Weights of a small transformer language model.
Size: 9 layers, width 192, 3 heads of 64, MLP 768 GeGLU, vocabulary 2048, 5.71M parameters.
Architecture: RMSNorm before and after each block, rotary positions, no biases in attention or MLP, tied embeddings, normalized queries and keys, capped logits.
Training: a variant of Adam for these matrices, 5039 steps.
MLP neurons of a small language model. Each row is named by its layer, matrix (gate and up: input weights) and neuron, and shows model dimensions 0-191. Each number is 500 + 40 x the weight over its row's rms, rounded and kept within 0 to 999. Numbers have three digits each. A neuron's up and down rows have the sign that makes its largest values positive.
After each neuron's rows is what it responds to, as a language model described it from the Wikipedia text at the highest values.

L2.gate167:538546513495511481519506526444474481467562516466494542496566505417544519539521505494468524502453546500457503555576510474393471506548558513501454495471457510494520484487501458525500499459448490470527387458479486542490455518585467553422541575561405472560536504505509493527458515478500459560477494501545511514461448499502515492508507485442470494468499426562555556474531499494534456478545527515463538499495527447478521475538500503462487585532464442550382518507493557516550526462520449575523460506471563532555491575480505510475583455609463466507473536525419482504469492543485487564
L2.up167:508475454514470580578518515470473457562459430478553487511532493460467496556587501534517504488488488423510486463439446520484434484466543557498474422435493480495481504563433559524500417470491459522518513467440493552465545482471512454492465488491440480461490548512383480516487499473537487542482507526476508486494526538492480539541476440495468548515435454506449462522496421502463575500509521490464548445538507487548459470508484481628559534546544531419443450516505399522461487469444462514520550438508498545467473507512497532514530519529540443544457495465406441436494510518526491531
Responds to: The word "of" right after a head noun, often one ending in -ation, -ion or -ment, as in cleavage of, Region of, rest of.

L2.gate698:594522457505488491499498510485555429576469439494527555529506429491502465501450534482486502490457472465578490513544485459536459440546454537512491475499448437504512493455489550451479533500513503559475518494544432509495532460564497491567537533456460489497553418482476450546539528526466505510500539554509472497466591481538524476523503504515476492479488539501504511533517476426556436499492460417492496503464542490408534531424420459540501499453472498475474524493406560533477639479481466515543492466462487474377529573459567512493460502446503560457468535491494437503527498497445455539
L2.up698:510541448502510516431484557481559472522502474478541445487549470511484465427473519494548516556483495487522464496576496498477471417432509552479460529511518518522526520507466500520490494480524464577458526466493502462489525448571506444522525558479546520502549420521479447418481547453521470510528556563518553515430534502514562490549443519479530427506553460499572566492535460466539499463423487511503521425440440416475524559454485542496543494563506500492442487538420478511440535539449486515523517535461492489508532510577547535510564504462584559504450562531559429496532496451504466591
Responds to: Second word pieces inside proper names after a split first letter, mostly Chinese surnames like W-ang, Zh-ang, plus Wolfg-ang, Nikol-ai, J-apan.

L5.gate501:512579509544433474489547437545504476489493512482492498500513513572500445513492536483473485504468503488538459541427502513508445554508507469497481495479479469533437573570453492484585515511630499496491514482480510481537499539528426503547548514580545495586526461488414461383442498469529421534498468510438467416417526529500484593541504450502548493469495531497483474505513456513505542562538483475480549478471464471508522469452498437538488464489482399471592517556491568464537551521486517442526564477459559500503566491472501552473444484486569535494499497487455549494527467497535512494
L5.up501:586460505549572447454539546421513458402515516497529485513490428481558506517491487530492493516544487552576470424502484401467417512479478636567444469574526419478501497457497539435546481533474545509521478509549579531481485503456478502511527433469400441432460503552565537512535536532440536501526488542455506509486528479463551445482451474477484506467535503465508524504509486496521502473452542496461510429508529475478504475504503514537540586490446461485493502465537474465447527493413523536550476562534547470509523472474444544486534519482482497490505525540472435527482522448542466505
Responds to: Word-internal fragments that continue a split word, especially "g" after a vowel or d (pled-g-ing, reg-g-ae, Bel-g-ian), plus trailing digits of years and coordinates.

L5.gate348:518498450540525475485537442489503457514513485496485559555596533465545495451500487422488453503503494519512456474435506541525493515495525464608455515541424526529520436463498468528549500541524523463512515525493455575463577506498496583491443523564392469541454521482467535474419499483498400567374465494539565560500501491476513423483451558469498543510545457604531442516472456488531506501504536480529454471484513506483486433449489569480531554520495500475506536554500476518436468470479553500476494446432486486481457474477484480508516471518460463533494477478528490472522471484404576503
L5.up348:506504428452483430474477527546593511489450459507498601507545478541461418424479529494536488467489429402479515444522444428463519531497505477472477526567557482486530467479459515530450401498489513475486546509487496519467513531439469465510592487545502428542561538536519467542445527516490588557567457527419482499521501470524500488529506435539494458511472485463494518511539442485509509475478555530506490513530435475509475506543490396492532400517470499456465489484498487487543491527501466456475450511476507527514464501405602517604538474503499466538447500470540521483522494532544460483
Responds to: The preposition "of" (sometimes for/on) inside proper names of organizations, such as Ministry of, Department of, Communist Party of, District of.

L3.gate247:586494485441473536525473528501491492513466476522539432476545456525500462542553596507558453542488483430553511504419503510531515500603445506549482506440491550483467488472546488460577526479454530498512455487622478550529484535527384520476484463538455480462477477524444502459456453535474465501583485476513484548470489506500489481534472447443550472436529518439454560415533517497509423466483526445463477496523510524509475505546498503482552565524514452482498480503503549483533494509515541443501557473523588482475540492456529467415465476557558504510538562487413442453506487537545496461
L3.up247:534439483524574444500533516511509460504443533511544504492470397490569478446524496465504521512568538451521452469504556438529468522509472546458522498532500498528533545477560525589450473498457486505485475444463477490470489472471531462505537524513469404473578506511531561473521487426495531510512512539410520439485501487507499551517479526479526470493553518542515532528450611495457521477491492533476516439411459554469532481518547615448555527532466492492469453492530494461447407448460459592432543405500501527504499505493500480524587503514500570521533538473500510432449507522487554541
Responds to: Continuation pieces inside proper names, such as ang in Wu-Tang and Sangla or w in Twenty, and final digits of numbers, such as 90 mph.

L5.gate77:562380536466548527443499450442519482503531496456516482471531480527544511485484486438476498492465530456515527485497500522527571497501419494513486496456530441459496507515531485427507519483500536450465475452573477434495517522513524487603473497513432482576493495525525619511524456507513480406459494592446462433534567538522490460508429466518483521413490538482521480424550530537504554487512448466471491516470446558537489494467539508484582515499444549460465534571491514519495460458497467542532551514521458458462538520534582495509497460400576449466537480527495520465510542464467455532
L5.up77:513486613561513537511490507488581519486498425510504501489488520453544563509517538446464470448498572465519548504489467505466486527524490560466452479537477496545484582535468484520453514516462497493483535576477549518434520524521490508534447505521536538526486422483498498532455495547550517554496550499446469529473558442570478480454540505489527579454487515587478477500543534559512521421533475509464472591495501533534545535408483491574562522582520427518570523454471484542494439441418423506453502527539470475498465460475520503480537441545449421496436492533514486461548552474509491549
Responds to: Delimiters in tables and lists (pipes, colons, dashes, quotes) just before a proper-name entry, often right after a year, as in "| 2013 | Time of My Life" and "2001–2005: Real Sociedad".

L3.gate585:433502553512566530542557480572504486442455493435512444498502513477543461507514491520510463524484516481442507525499457503444531490469473521532451452492474466588542601546518490541499451484507531474508470461515498477487525449554552533556550475545488465537548504599577541463473494510491486637521496572510520536477621498502453453506574512557462523410505489500515484504520480435453518453479541513480560468510530482463516501523456524502576433536447523484536511509439477506484518516458516564468499506460517518482457473542616468498488491580518464512472408504461562441501488471454509497
L3.up585:486501453552464495555482558488543445506472486526428513581534498499534478465497488506563550436473482477515575468469519455470502534499548493455536520430460511448486488475510485550486525500481522499538614526463500457455583449449505487534617528474465557549470540504454450433511483425488501532492528436545480532458525511516515532520532530491543449492505501546507501534479429569455540540422508480497546492549498466530435513555503543468457537496506436470455552411517451514525580436529543565532479498523536606465479527487470390516544507531545462559513523506462508529514527491472454468
Responds to: Mostly " of" right after a title or body name (Bishop of, Board of, CEO of, Provost of); also mid-name pieces like B-erg, Scarb-or-ough.

L3.gate55:466470518475485590506537479534565406551520565459586504532443461498527500491515490489454503489506488462524504472425478564524456479564452466534459437518532564565526523552436495559545479521510532463440534448472543396561563526492472522508479490485418498556557519478446496579455483533534513507481507419493463565464509530468546519546571514466552550472458559493422499460517503515497465491527480559494441515490539472505503525473526497499484471594547519496499506521430505484423527489511499486470482446533448519567443435517452448549464433494513491518539489487499460429538489478460447451
L3.up55:500452524539510602530449484500490385458550443486503438506436490492550432477504469392506480491542484568510448492479467593503510490500567494589526508494433535534466539486542504457583492497445545496556498504472462467507493597514566478517474546480421442443528545461524528507488452480530495512472480502485489494458526516504447498506492510563551501488477515494490558435465505585438484548508569446481527498516493552483543475489546535499530505465393490519448467408516526571478482457503541519495521585490517496549467500482555542492563448478566485498485539476502484463575488491541498528
Responds to: Table pipes and list dashes right before a cell or item that starts with a proper name, e.g. "| 6 | Denmark", "- Jean Cavall".